From a checkpoint of a small transformer trained on Wikipedia.
Size: 12 layers, width 224, 2 heads of 64, MLP 896 tanh GELU, vocabulary 512, 6.57M parameters.
Architecture: learned positions, tied embeddings.
Training: a variant of Muon for these matrices, 188M tokens, 3371 steps.
MLP neurons of a small language model. Each row is named by its layer, matrix (up: input weights; down: output weights) and neuron, and shows model dimensions 16-143. Each number is 50 + 15 x the weight over its row's rms, rounded and kept within 0 to 99.
Before each neuron's rows, "fires in" lists the words (lower case) most often at its 100 highest values on Wikipedia text that the model never trained on; "fires before" lists the tokens most often just after its 100 highest values on Wikipedia text that the model never trained on. A number after a token or word is its count.

fires in: "public" 20, "club" 18, "published" 16, "republican" 8, "clubs" 4
fires before: "l" 61, "i" 4, "\n" 4, "s" 4
L2.up52:53 62 74 31 45 41 50 64 42 64 44 60 36 70 42 46 31 44 48 61 07 50 34 75 50 23 07 85 45 51 62 59 37 44 35 56 32 46 49 38 59 56 51 40 70 61 66 85 65 47 54 75 68 68 51 11 51 45 57 85 50 52 43 77 26 65 41 50 35 53 33 62 50 34 36 53 59 31 36 41 41 51 57 55 87 49 75 64 58 21 46 41 44 62 28 42 76 41 52 51 65 63 30 47 51 43 60 46 70 28 49 41 43 65 46 70 78 81 09 63 53 70 35 57 70 55 69 61
L2.down52:65 28 67 41 60 48 49 69 76 16 40 49 65 51 56 26 69 61 61 46 81 46 48 45 54 48 78 38 54 62 70 37 42 38 62 45 40 31 44 50 68 56 24 75 57 14 50 55 58 48 21 62 66 50 53 58 52 53 12 46 49 40 47 44 71 57 24 67 12 62 23 46 61 25 44 37 51 22 58 61 33 77 72 49 47 78 87 52 65 44 56 53 77 43 43 41 50 63 49 37 46 72 13 54 62 63 53 39 56 50 45 53 62 45 62 61 60 44 39 65 56 37 60 34 67 60 37 59

fires in: "november" 33, "february" 23, "june" 9, "july" 7, "january" 7, "september" 5
fires before: " " 27, "ember" 15, "r" 14, "an" 8, "u" 7, "b" 7
L3.up413:52 67 59 50 42 49 35 43 52 39 23 77 63 79 51 54 44 55 58 61 30 44 48 56 70 34 52 19 67 59 49 47 79 60 71 51 52 41 53 56 55 75 56 65 59 33 46 48 61 68 45 38 45 92 45 39 48 67 52 25 43 39 22 11 39 41 66 34 65 69 66 45 63 43 40 38 44 47 39 39 70 61 59 44 77 75 58 37 65 52 51 32 44 46 52 56 66 77 58 17 33 35 68 41 61 68 48 54 37 56 65 57 37 61 61 33 85 61 42 69 12 62 41 36 46 55 69 41
L3.down413:67 50 67 68 55 19 42 42 33 45 62 15 58 24 53 39 33 63 64 42 54 51 79 27 56 53 62 35 59 74 46 34 34 37 41 45 74 43 73 49 61 42 38 48 57 60 58 53 21 68 56 49 41 49 57 78 33 72 31 58 55 71 63 42 42 59 65 72 41 35 68 68 61 51 19 44 51 57 15 21 32 65 64 82 49 47 64 28 47 56 54 40 47 71 41 52 38 35 57 64 68 88 49 53 76 47 48 50 41 51 46 57 49 25 61 79 33 56 60 26 26 69 49 50 60 50 63 42

fires in: "north" 13, "although" 12, "anthony" 9, "south" 9, "authority" 8, "athletics" 4
fires before: "or" 20, "ou" 12, "le" 10, "on" 9, "w" 7
L4.up12:45 40 39 68 56 35 62 57 38 61 53 42 38 54 42 55 59 57 48 20 47 40 68 51 48 47 57 14 63 44 52 46 52 37 43 19 51 35 50 50 35 62 25 52 80 50 52 57 54 46 60 40 79 40 55 63 41 31 53 45 61 47 66 46 55 55 69 74 26 62 49 47 37 76 26 27 82 88 64 72 47 66 47 44 86 62 37 51 41 68 35 46 36 43 43 42 31 43 55 62 59 03 73 64 40 44 62 31 67 42 23 64 53 44 34 40 35 36 55 72 51 53 28 62 33 29 52 40
L4.down12:58 22 44 46 65 16 67 53 54 62 38 70 34 56 28 49 68 56 62 52 41 49 80 46 69 50 37 45 92 35 27 47 46 35 72 08 72 44 31 76 43 85 59 56 48 40 59 61 45 36 41 73 41 54 42 42 49 60 60 57 21 58 51 54 61 62 75 68 68 52 64 20 59 42 57 57 61 57 66 54 32 44 49 43 70 64 50 46 49 75 35 26 00 29 48 44 39 61 51 15 59 35 48 37 49 38 56 45 48 51 34 71 55 46 38 71 50 35 59 57 66 50 32 76 45 55 51 48

fires in: "which" 39, "who" 15, "while" 14, "what" 8, "whom" 5
fires before: "ich" 39, "o" 15, "i" 14, "at" 10, "om" 5
L6.up353:59 73 45 60 23 50 58 61 71 33 39 86 60 39 49 53 54 46 52 51 65 57 32 78 37 59 54 54 67 71 39 45 47 66 43 54 16 52 77 60 26 51 36 71 58 19 40 64 46 80 67 53 15 48 61 84 66 32 77 57 57 66 43 77 50 46 60 28 60 71 65 46 56 57 23 59 62 54 26 60 29 55 51 60 25 58 63 64 72 72 82 41 63 56 76 64 49 64 49 52 58 49 54 57 35 33 59 62 36 34 67 43 41 57 57 24 56 56 57 51 67 51 39 65 53 47 34 43
L6.down353:64 27 36 54 35 58 80 35 47 66 62 36 39 52 59 51 70 73 44 50 37 51 52 47 57 42 40 39 61 46 42 10 35 20 71 58 64 44 38 55 66 62 48 51 64 66 44 42 36 36 23 39 65 32 77 27 30 39 89 50 54 63 37 50 21 44 28 49 86 39 48 80 53 65 55 35 58 76 49 58 62 53 44 35 36 60 47 65 19 52 42 43 34 88 54 35 21 65 51 57 63 28 42 49 60 38 70 45 47 45 52 46 45 45 53 63 68 55 54 45 21 42 43 39 49 43 67 71

fires in: "with" 91, "within" 6
fires before: " the" 26, " a" 11, " " 8, "in" 6, " an" 6, " o" 5
L2.up617:53 35 42 74 57 45 61 52 38 95 36 42 45 61 31 37 56 77 34 57 30 79 35 56 58 33 72 28 14 44 60 46 23 54 34 69 46 76 47 68 76 49 47 85 38 63 57 72 46 21 60 63 26 53 38 41 38 49 58 67 59 44 56 59 52 54 31 73 22 59 46 65 58 26 39 68 25 39 36 56 50 32 18 42 65 51 47 59 39 58 38 59 82 48 72 52 51 58 35 56 30 49 32 58 50 37 56 55 47 51 68 52 52 69 52 82 66 75 36 61 62 61 49 38 61 52 73 35
L2.down617:48 37 32 60 68 18 37 65 59 40 52 34 60 67 36 59 81 61 38 36 59 69 40 60 53 57 62 56 30 43 88 32 20 41 53 61 57 45 44 82 60 45 64 81 40 52 52 44 70 43 80 49 50 53 53 51 49 46 32 61 49 26 61 39 56 42 66 40 78 36 75 56 39 64 37 80 44 09 32 74 67 30 43 60 47 33 55 53 56 41 43 52 59 37 61 41 26 44 58 32 99 40 43 41 64 39 53 47 43 60 66 47 60 56 66 72 76 44 48 62 35 36 29 31 57 38 69 54

fires in: "june" 13, "united" 12, "until" 9, "university" 7, "junior" 5, "arjuna" 4
fires before: "it" 14, "e" 14, "t" 9, "i" 8, "iv" 8, "a" 7
L3.up198:65 47 58 32 29 71 49 66 41 33 51 37 33 54 40 60 51 68 67 45 35 53 53 95 56 49 47 46 44 65 70 55 49 33 45 45 42 46 24 45 69 46 42 50 62 47 49 71 33 42 46 60 70 57 62 64 55 39 36 59 32 37 49 53 26 57 23 46 50 52 39 55 49 59 40 39 21 24 61 69 33 46 31 68 53 47 43 41 74 18 62 39 58 45 56 49 38 37 37 89 27 43 70 38 38 54 64 55 60 59 45 45 64 86 60 47 20 48 72 44 50 65 61 51 35 44 46 76
L3.down198:67 42 42 38 18 47 56 59 35 80 55 42 67 38 66 54 58 66 40 60 48 43 54 49 61 71 72 38 65 41 64 31 35 50 23 47 99 59 22 34 52 46 47 69 42 32 50 38 31 70 66 51 41 30 45 48 35 65 20 50 43 45 46 67 64 62 31 54 85 46 42 71 61 65 69 32 56 42 65 44 51 59 53 37 49 38 52 31 55 35 72 47 35 51 36 69 82 53 31 49 15 50 51 48 63 62 57 82 32 53 59 27 60 29 70 49 31 38 71 95 63 30 50 55 38 67 54 67

fires in: "also" 41, "all" 15, "album" 9, "al" 5
fires before: "so" 41, "l" 18, "b" 9, "ong" 4
L3.up274:33 56 24 53 31 41 57 37 41 48 38 38 46 62 63 63 67 61 38 54 69 54 80 34 46 35 62 49 82 66 48 46 48 67 61 38 39 40 85 32 21 73 61 38 42 55 52 59 58 20 45 47 48 66 55 53 52 67 32 41 41 14 57 56 58 46 75 53 51 42 33 70 36 57 22 33 55 45 38 49 66 59 48 35 51 42 85 55 72 23 60 40 24 44 65 40 74 76 45 35 42 71 44 58 53 67 55 45 43 44 69 52 31 41 61 76 36 38 79 58 52 51 59 62 57 59 44 31
L3.down274:59 33 46 74 41 69 54 27 68 24 24 39 49 41 56 50 38 34 63 69 61 53 81 52 44 60 48 70 67 36 53 36 43 67 40 62 60 45 95 39 58 29 56 67 52 76 63 60 88 45 26 30 61 63 68 58 24 92 56 53 74 43 33 57 65 64 59 38 48 45 43 44 41 50 53 35 47 52 26 43 49 55 48 68 48 63 54 45 54 38 32 57 30 65 33 45 73 56 63 55 33 46 51 53 28 54 37 37 74 68 39 57 19 57 64 54 22 21 85 34 45 45 48 39 48 63 51 44

fires in: "de" 17, "death" 12, "degree" 10, "developed" 6, "development" 5
fires before: "v" 17, "at" 14, "g" 13, "b" 9, "f" 9
L2.up537:54 51 41 46 32 31 57 40 46 49 33 37 31 74 40 74 59 18 57 25 64 44 40 48 83 40 35 45 85 59 41 55 52 27 69 56 68 44 35 73 54 54 66 43 55 49 50 51 64 61 26 42 42 33 43 47 64 56 38 49 55 19 48 42 44 60 63 53 48 48 30 46 27 34 39 66 48 21 65 28 33 28 28 52 98 67 36 57 83 21 44 44 56 48 63 66 31 37 72 70 61 36 88 73 47 70 56 42 54 46 63 64 55 81 73 47 60 28 49 24 45 46 34 57 38 62 28 44
L2.down537:50 61 48 34 61 70 45 51 46 42 36 29 57 54 57 66 30 39 37 41 46 27 33 56 31 39 23 57 55 19 55 51 44 60 36 64 83 60 43 50 47 36 19 35 52 43 34 45 73 53 58 50 32 59 42 49 46 45 49 33 75 46 38 80 40 44 59 68 43 60 84 49 79 61 70 26 45 65 28 62 39 68 52 64 70 67 72 37 50 48 56 37 32 57 58 58 74 56 44 54 38 32 47 52 55 42 73 37 61 52 41 15 41 62 16 43 47 84 54 60 43 29 55 47 61 34 27 66

fires in: "public" 20, "published" 17, "brigade" 6, "part" 6, "publishing" 4, "higher" 4
fires before: "l" 52, "ad" 6, " of" 6, "her" 4
L3.up339:72 45 39 57 70 47 32 49 52 40 50 67 39 44 61 63 42 63 71 36 35 39 59 49 53 81 46 64 28 38 64 43 40 54 60 73 32 48 46 63 69 43 59 63 53 53 52 39 43 38 45 50 76 74 69 54 48 50 54 71 61 56 83 61 23 67 44 70 33 48 63 31 34 47 23 33 31 38 43 63 63 63 38 62 63 58 41 59 56 46 50 43 64 41 36 42 08 46 68 17 27 51 48 11 52 60 32 69 60 56 96 43 52 93 59 83 45 63 14 40 62 29 32 60 52 28 48 56
L3.down339:73 40 39 39 49 33 25 71 42 56 25 52 53 48 41 53 43 68 56 42 40 28 60 51 56 48 53 64 55 60 50 75 60 39 37 46 32 20 40 55 86 51 64 62 63 52 39 56 70 36 95 59 55 44 51 63 48 53 31 74 24 43 57 47 50 63 68 59 49 42 21 53 57 51 60 50 17 48 45 57 53 56 64 47 52 52 29 20 82 46 55 57 57 65 42 53 51 71 52 33 56 54 25 65 07 38 65 51 41 45 61 43 56 23 64 89 41 51 27 43 59 16 07 67 55 43 62 50

fires in: "also" 37, "album" 18, "all" 12
fires before: "so" 37, "b" 19, "l" 15, "ong" 5, "p" 5, "ter" 4
L2.up581:35 54 67 47 40 29 75 55 30 53 59 17 61 57 34 26 70 18 32 38 62 52 48 45 33 46 37 58 68 56 61 70 45 66 31 43 38 62 63 30 39 25 61 61 53 43 55 44 60 29 32 53 73 57 52 41 52 67 12 39 38 55 41 42 27 65 38 49 17 30 48 16 78 41 49 53 44 60 44 16 68 62 53 65 45 58 73 82 66 59 47 41 41 48 71 43 50 45 59 48 74 63 31 79 51 49 54 59 62 67 45 40 51 34 49 36 33 48 56 47 64 38 27 58 36 67 12 68
L2.down581:73 46 45 81 31 47 74 37 55 58 44 48 60 66 76 52 40 56 28 37 63 40 82 27 63 43 35 52 62 44 75 65 73 58 33 35 65 67 76 39 12 25 61 51 46 58 72 35 51 48 17 49 70 39 60 35 24 40 21 43 76 60 16 66 44 55 37 26 46 26 61 34 69 26 41 65 65 59 44 21 57 90 47 46 62 42 60 53 54 54 31 62 23 39 43 64 48 46 71 39 75 46 38 33 50 56 57 36 37 55 60 50 64 44 66 26 66 51 61 45 54 36 37 39 34 44 48 57

fires in: "which" 37, "who" 31, "while" 13, "whilst" 4, "what" 4
fires before: "ich" 37, "o" 33, "i" 13, "il" 4, "at" 4
L2.up843:44 66 72 53 35 32 61 63 48 41 45 52 51 68 56 37 56 60 58 66 57 64 35 32 82 51 59 41 40 51 40 12 39 26 67 59 47 45 62 56 67 56 22 34 85 53 40 52 31 49 43 57 31 72 55 40 47 75 70 34 37 40 23 53 63 38 45 55 87 40 49 57 65 46 54 35 46 35 56 50 16 52 32 26 59 47 44 40 63 62 52 51 51 48 47 81 50 44 59 56 59 87 68 23 37 57 39 41 28 58 76 57 58 54 59 73 61 46 64 58 39 50 49 34 42 64 72 68
L2.down843:50 65 48 35 40 27 82 31 74 54 59 31 46 45 40 37 66 48 75 50 49 58 41 37 55 35 65 58 84 50 30 31 58 51 61 70 55 50 49 47 61 46 11 58 82 28 52 78 38 73 60 31 60 44 50 44 42 34 64 46 51 61 56 54 55 42 46 50 57 30 72 58 55 57 37 51 61 51 48 52 36 42 30 58 54 45 30 42 63 49 51 55 36 41 47 53 42 53 48 39 62 44 45 39 45 53 41 42 15 64 57 55 51 36 45 66 56 85 61 41 31 67 38 18 35 79 79 76

fires in: "october" 19, "january" 16, "november" 9, "march" 8, "to" 8
fires before: " " 35, "o" 15, "ch" 8, "e" 5, "ly" 4, "an" 4
L3.up573:33 53 65 56 53 57 12 47 70 73 48 36 57 78 65 79 65 40 59 63 62 37 48 47 77 29 44 45 39 54 64 51 52 40 40 29 47 70 08 62 42 49 32 47 62 54 36 49 47 38 29 39 72 54 38 34 50 55 71 37 63 44 48 28 45 50 47 73 43 43 54 64 66 84 25 51 41 61 45 40 59 59 57 40 90 71 50 50 95 55 52 27 52 67 47 68 38 46 29 31 50 70 36 76 35 53 47 51 39 50 49 58 41 44 66 32 72 63 43 72 46 49 35 31 24 79 49 68
L3.down573:39 60 49 68 46 49 55 56 74 48 59 84 59 56 47 56 31 46 61 32 52 63 31 57 53 73 49 38 54 39 54 34 52 39 90 56 88 62 60 22 56 42 36 30 52 36 34 40 51 54 46 42 31 75 63 46 42 54 10 37 31 64 49 76 40 22 55 57 35 39 79 41 80 67 44 46 24 28 66 25 58 61 64 70 61 57 39 66 75 53 68 26 39 39 51 58 64 52 50 53 52 40 34 35 71 60 25 32 64 51 49 55 55 40 45 51 47 58 59 65 54 63 38 41 31 39 38 44

fires in: "which" 33, "who" 26, "while" 8, "what" 4
fires before: "ich" 33, "o" 28, "i" 8, "om" 5, "at" 4
L8.up868:53 50 66 38 56 83 81 72 41 62 38 14 46 59 30 35 31 44 46 41 35 62 43 55 92 55 68 63 74 60 29 55 56 56 48 68 62 38 69 38 45 50 44 23 66 44 36 44 56 48 64 47 76 82 46 39 75 60 68 50 55 44 49 70 53 59 39 58 53 44 82 60 55 54 53 63 71 54 44 43 49 55 46 33 59 41 28 50 38 57 82 26 51 47 72 58 53 44 53 45 51 38 47 40 66 41 17 49 41 60 38 72 40 42 45 35 66 58 54 56 51 76 35 26 32 49 59 40
L8.down868:62 62 40 58 68 51 26 31 63 65 32 53 52 35 44 46 62 55 56 32 61 55 72 59 39 53 65 49 66 36 66 51 79 48 51 95 44 32 65 58 59 52 35 37 88 62 61 56 34 37 55 48 82 39 61 56 36 36 39 62 50 60 72 37 51 31 49 54 38 31 57 48 65 38 49 57 27 55 59 34 35 57 64 47 38 39 67 47 55 45 65 49 23 49 62 67 38 29 42 39 37 15 62 44 42 73 47 75 31 35 46 47 62 37 37 52 50 60 52 71 46 62 46 22 59 65 27 55

fires in: "june" 21, "january" 8, "john" 8, "junior" 7, "arjuna" 6
fires before: "e" 24, "h" 16, "i" 13, "a" 8, "u" 8, "ly" 4
L3.up688:73 49 66 53 34 36 39 89 53 57 69 22 58 81 46 69 54 33 36 45 59 54 23 62 52 41 45 49 38 55 71 80 39 67 68 61 71 29 22 41 71 65 50 48 20 32 54 36 30 37 50 57 50 69 89 70 67 45 40 54 80 34 65 27 29 48 58 76 41 46 31 57 52 55 43 45 46 36 64 70 48 65 54 45 28 52 48 57 79 34 48 43 66 41 64 50 45 23 50 29 32 35 70 68 48 47 48 47 50 16 52 48 47 38 53 45 49 58 71 34 85 52 42 64 57 67 24 61
L3.down688:66 12 48 71 34 54 63 49 38 49 55 42 61 42 54 63 64 41 38 55 75 38 47 43 54 48 64 54 37 71 64 49 61 82 79 38 45 66 61 58 46 51 32 36 26 54 59 47 36 58 47 69 27 56 39 40 12 66 20 31 43 48 35 53 33 47 56 51 11 67 40 45 45 61 58 08 60 76 35 56 66 62 50 26 72 62 58 43 72 44 28 34 55 35 44 73 75 53 47 52 39 37 54 61 34 66 33 60 64 41 63 57 51 87 66 54 64 54 67 52 57 42 53 35 59 57 53 59

fires in: "an" 50, "is" 16, "announced" 7, "was" 6, "any" 6
fires before: " a" 23, "n" 11, " A" 8, "y" 6, " an" 5, " in" 5
L4.up274:54 70 33 51 47 43 59 29 49 44 33 49 41 27 28 63 43 63 36 55 47 37 33 47 56 78 61 43 47 65 49 39 64 45 29 58 56 67 48 61 40 66 40 53 73 79 78 58 63 48 49 56 39 50 88 47 62 59 48 51 49 37 63 64 56 37 43 37 61 08 44 37 49 30 59 64 69 48 53 59 36 54 53 67 37 50 66 46 57 34 40 70 44 52 59 34 60 51 66 27 62 68 58 63 10 26 56 36 43 46 51 85 45 43 60 45 30 63 44 84 48 46 28 16 34 57 70 82
L4.down274:40 38 35 60 43 72 75 37 65 28 36 42 30 43 19 60 83 70 48 41 55 49 11 61 36 41 51 53 51 50 37 54 59 50 33 51 51 70 48 45 56 64 66 54 62 80 72 65 74 68 31 50 51 46 77 46 75 42 56 50 43 48 42 67 48 26 42 16 47 14 63 60 24 63 26 45 72 31 42 53 47 42 55 52 46 32 62 57 54 30 31 57 36 89 51 47 53 34 53 21 64 55 41 57 40 49 45 30 26 74 44 62 36 26 30 43 42 47 45 85 42 40 17 35 31 49 70 72

fires in: "which" 22, "who" 15, "what" 7, "while" 7, "whom" 5
fires before: "ich" 22, "o" 15, "i" 8, "at" 7, "s" 6, "om" 5
L2.up243:40 34 42 30 55 31 73 56 55 60 56 64 31 32 30 31 35 43 75 68 26 46 65 83 66 36 24 64 33 75 52 49 68 40 19 68 52 32 35 34 38 75 54 52 43 41 60 59 37 79 41 65 57 47 61 24 58 26 33 50 49 55 71 35 69 27 68 67 73 47 29 70 75 63 30 34 58 45 31 42 64 90 64 19 41 51 56 63 46 43 49 13 59 45 76 63 61 43 43 61 63 54 28 46 64 56 62 48 40 37 48 58 37 17 48 52 36 71 38 59 52 33 45 49 70 39 68 43
L2.down243:54 71 45 46 47 83 35 59 57 41 52 50 72 31 51 68 49 53 71 68 44 63 57 61 56 22 71 46 70 48 57 34 27 65 44 37 35 42 51 48 51 51 58 34 52 39 75 47 44 40 43 25 54 56 29 54 60 72 62 37 40 64 32 68 43 24 34 31 47 61 36 65 68 65 64 63 70 94 57 74 40 60 44 30 14 51 52 33 41 62 63 28 32 58 06 37 32 47 31 65 40 51 62 36 50 41 28 56 43 56 69 49 62 37 48 77 63 80 68 48 44 88 66 48 54 42 28 57

fires in: "who" 22, "which" 13, "while" 12, "republican" 8, "what" 5
fires before: "o" 24, "i" 19, "ich" 13, "ub" 9, "at" 5
L3.up838:40 58 71 62 29 51 39 66 51 60 52 66 49 41 53 16 51 39 88 63 52 59 51 56 51 36 43 42 52 75 46 55 37 49 54 36 44 99 44 88 51 56 45 45 76 17 48 76 30 54 62 55 66 54 52 51 49 44 36 47 37 60 35 40 42 30 72 43 68 63 57 34 74 51 25 62 80 61 38 37 45 49 27 23 40 47 56 45 54 62 80 41 58 30 31 37 67 57 59 29 45 58 56 31 65 46 25 40 28 43 78 54 45 22 55 33 60 76 52 55 37 49 76 36 47 80 69 60
L3.down838:24 48 25 55 45 49 69 42 58 58 29 27 51 18 63 33 48 58 80 37 62 56 44 71 78 52 68 50 42 63 56 26 46 51 44 53 68 35 58 69 41 33 44 25 71 58 50 51 29 68 52 22 52 37 55 47 44 60 62 65 52 28 45 68 61 66 50 68 65 52 59 68 32 54 20 32 68 69 28 37 58 59 46 56 59 56 73 38 56 42 66 79 47 36 31 70 24 61 29 47 32 62 84 41 47 73 35 45 64 54 59 55 56 44 44 33 62 40 43 65 43 63 58 42 55 38 31 50

fires in: "also" 30, "all" 10, "album" 9, "although" 4
fires before: "so" 30, "l" 12, "b" 9, "ong" 5, "th" 4
L3.up776:56 52 42 71 24 59 62 56 12 36 50 45 81 53 51 67 54 83 45 40 55 60 57 60 65 56 49 22 45 70 55 57 36 33 24 43 21 78 37 55 22 60 36 44 55 30 50 35 77 48 67 44 61 56 49 56 41 45 64 64 46 36 60 51 52 66 54 21 69 37 50 34 65 95 70 51 63 46 56 22 59 85 58 47 44 66 86 51 54 57 56 48 33 56 56 32 68 31 48 31 35 68 30 23 45 21 41 26 53 39 27 47 61 75 80 75 32 39 83 53 49 45 53 63 40 45 40 33
L3.down776:55 31 50 67 49 33 38 56 47 74 25 59 32 74 56 52 53 35 47 43 56 60 46 75 59 51 44 45 66 54 62 58 54 43 47 57 36 50 82 20 46 53 56 42 72 37 66 80 54 43 51 41 48 39 57 35 45 49 35 47 59 48 62 38 52 45 75 62 42 42 23 82 37 64 57 59 72 70 27 47 32 51 53 44 41 41 60 47 66 50 31 59 53 33 58 37 50 28 97 54 67 48 48 76 27 23 39 78 53 44 57 69 46 31 56 23 94 45 74 66 81 45 00 39 16 46 51 62

fires in: "de" 21, "death" 16, "degree" 9, "developed" 5, "development" 4, "debut" 4
fires before: "v" 19, "at" 16, "g" 13, "f" 13, "b" 12, " l" 5
L2.up735:61 52 41 42 55 42 66 61 20 48 56 33 75 39 61 47 36 28 40 58 38 51 33 21 43 46 53 31 34 36 32 73 57 35 29 53 46 50 61 69 86 56 49 56 57 42 27 19 38 70 36 68 52 72 29 42 77 31 35 66 73 66 54 39 42 41 59 64 48 42 59 57 67 36 72 41 41 28 31 71 42 27 56 57 50 34 46 58 82 58 64 36 52 38 22 66 36 37 50 50 59 51 21 75 42 42 55 38 53 32 61 44 81 42 63 57 70 49 45 57 26 43 83 46 56 39 27 35
L2.down735:42 63 63 63 66 50 25 65 40 50 28 53 77 74 59 47 29 25 37 56 45 59 40 34 31 44 44 38 53 51 46 72 46 57 59 61 36 65 26 77 72 40 31 39 71 51 44 52 65 43 41 41 35 64 44 42 39 26 22 41 71 22 86 76 60 44 60 62 47 59 43 59 52 59 71 62 42 38 70 31 45 43 55 69 99 46 54 35 59 54 63 49 46 28 44 79 45 52 62 36 55 66 42 57 52 72 57 46 49 32 37 52 63 42 33 61 52 76 42 46 26 21 66 34 51 80 46 42

fires in: "which" 24, "the" 18, "who" 15, "north" 8, "while" 7, "whom" 6
fires before: "ich" 24, "o" 17, "om" 8, "i" 7, "at" 5
L3.up596:44 64 73 52 54 35 58 44 56 54 70 57 48 47 24 53 60 43 59 44 47 21 43 61 71 56 27 38 72 29 59 55 68 57 47 61 30 39 65 46 11 57 63 50 47 37 24 66 39 53 24 48 33 45 41 59 55 51 59 67 47 44 37 56 38 43 46 75 40 65 78 36 55 36 10 48 40 55 42 63 36 54 48 42 41 61 57 14 55 82 81 50 69 74 58 67 48 57 55 38 54 51 49 47 70 40 50 33 41 46 39 74 40 67 36 46 78 60 54 77 51 55 40 71 43 74 50 55
L3.down596:24 59 54 62 49 72 64 49 71 60 58 49 35 71 75 62 48 51 70 38 18 60 59 50 37 30 37 32 61 34 63 74 53 50 52 59 73 34 60 42 63 52 52 59 62 79 31 50 46 59 39 57 39 32 45 63 33 64 54 57 42 52 54 51 43 36 00 53 52 26 53 70 62 35 62 70 60 56 41 63 50 53 38 39 60 52 46 59 40 64 48 59 44 58 62 58 32 65 50 35 44 60 50 22 56 53 43 56 61 58 43 21 48 53 48 67 64 45 38 52 44 75 34 38 35 72 69 29

fires in: "an" 56, "any" 9, "another" 6, "announced" 5
fires before: "n" 13, "y" 11, " a" 10, " in" 9, " " 7, "t" 7
L3.up845:62 83 47 56 45 78 42 11 54 43 54 47 24 38 27 47 45 61 47 57 45 23 44 64 34 43 60 39 70 52 40 50 70 57 30 51 71 67 49 49 59 66 71 73 71 40 63 51 63 57 28 38 55 50 48 53 80 29 62 66 37 38 39 65 42 22 63 53 28 47 55 42 12 28 29 51 53 54 35 72 33 35 45 90 53 41 58 53 34 39 27 66 73 55 37 54 62 46 59 28 76 49 55 66 35 34 41 32 54 65 48 46 60 45 41 40 24 80 27 83 21 33 42 31 46 60 65 54
L3.down845:47 58 51 50 62 92 56 47 68 53 51 38 49 38 32 56 54 67 38 59 77 43 53 65 38 35 57 62 74 19 33 47 51 46 42 44 51 56 52 34 61 56 72 47 60 36 56 58 71 60 58 70 57 70 52 26 58 49 69 55 28 73 53 59 60 28 54 51 35 27 42 65 23 51 34 49 61 41 51 52 44 33 63 41 54 27 45 58 39 16 25 58 73 80 56 49 41 36 46 07 73 44 41 55 46 44 56 41 41 58 86 60 45 30 26 51 50 57 42 85 30 58 51 10 43 41 72 53

fires in: "august" 24, "november" 10, "austria" 7, "australia" 6, "just" 6, "april" 4
fires before: "r" 25, " " 21, "ember" 10, "ri" 5
L2.up633:40 65 65 25 69 36 28 35 52 48 37 73 60 45 45 71 39 65 75 51 38 53 48 64 33 54 52 42 52 88 81 60 59 57 35 71 47 76 52 39 68 34 54 74 48 33 28 79 32 41 56 48 57 46 36 59 32 56 54 70 52 73 21 32 40 56 88 35 35 84 34 65 58 56 28 56 51 73 56 81 60 84 43 49 63 67 62 57 39 61 71 47 33 81 33 39 51 52 35 41 50 25 45 54 49 74 74 58 27 44 59 38 32 58 66 56 49 65 60 63 46 51 38 65 54 49 65 68
L2.down633:33 81 34 34 43 34 37 50 26 50 20 61 66 38 48 25 32 66 25 47 48 58 60 48 63 31 33 32 64 70 68 55 38 60 21 59 50 64 61 36 67 32 49 63 49 62 74 52 48 51 48 53 57 35 35 52 40 61 59 66 44 57 39 27 67 77 35 51 61 63 51 40 56 49 43 61 50 72 37 41 21 87 50 51 72 50 45 49 51 67 89 11 38 69 82 26 54 65 54 25 56 60 40 71 58 64 48 59 37 49 63 24 34 71 57 31 33 46 68 58 27 29 23 56 57 69 55 35

fires in: "university" 23, "united" 20, "public" 8, "published" 7, "nuncius" 4, "punk" 4
fires before: "l" 24, "iv" 23, "it" 21, "k" 5, "c" 4
L6.up162:44 57 46 30 21 49 54 72 33 63 27 47 38 49 44 50 66 76 57 64 77 25 34 51 33 71 59 52 41 61 62 65 52 48 50 70 87 19 51 63 41 62 52 52 58 53 59 62 39 44 56 72 50 75 70 64 52 36 59 42 52 24 65 87 27 88 60 70 74 70 52 30 32 47 64 25 45 41 40 72 32 42 62 47 46 25 52 60 74 47 37 39 74 24 65 17 63 57 44 22 27 58 47 69 54 39 49 30 52 36 69 32 50 30 55 80 41 34 50 32 43 38 23 81 55 49 35 71
L6.down162:56 29 69 53 20 34 62 66 34 60 41 48 33 75 52 42 56 68 55 40 56 36 86 40 56 54 71 69 64 55 60 54 46 39 74 33 41 57 34 49 39 68 28 50 51 59 60 44 25 63 46 45 46 59 58 50 46 68 55 61 59 33 34 71 56 75 46 23 30 41 67 61 55 28 35 28 47 32 40 56 71 47 45 49 61 75 46 44 81 56 32 62 71 71 46 28 57 71 32 38 47 31 33 20 34 34 61 65 50 38 72 28 75 35 67 39 57 37 50 59 59 37 55 74 57 49 57 37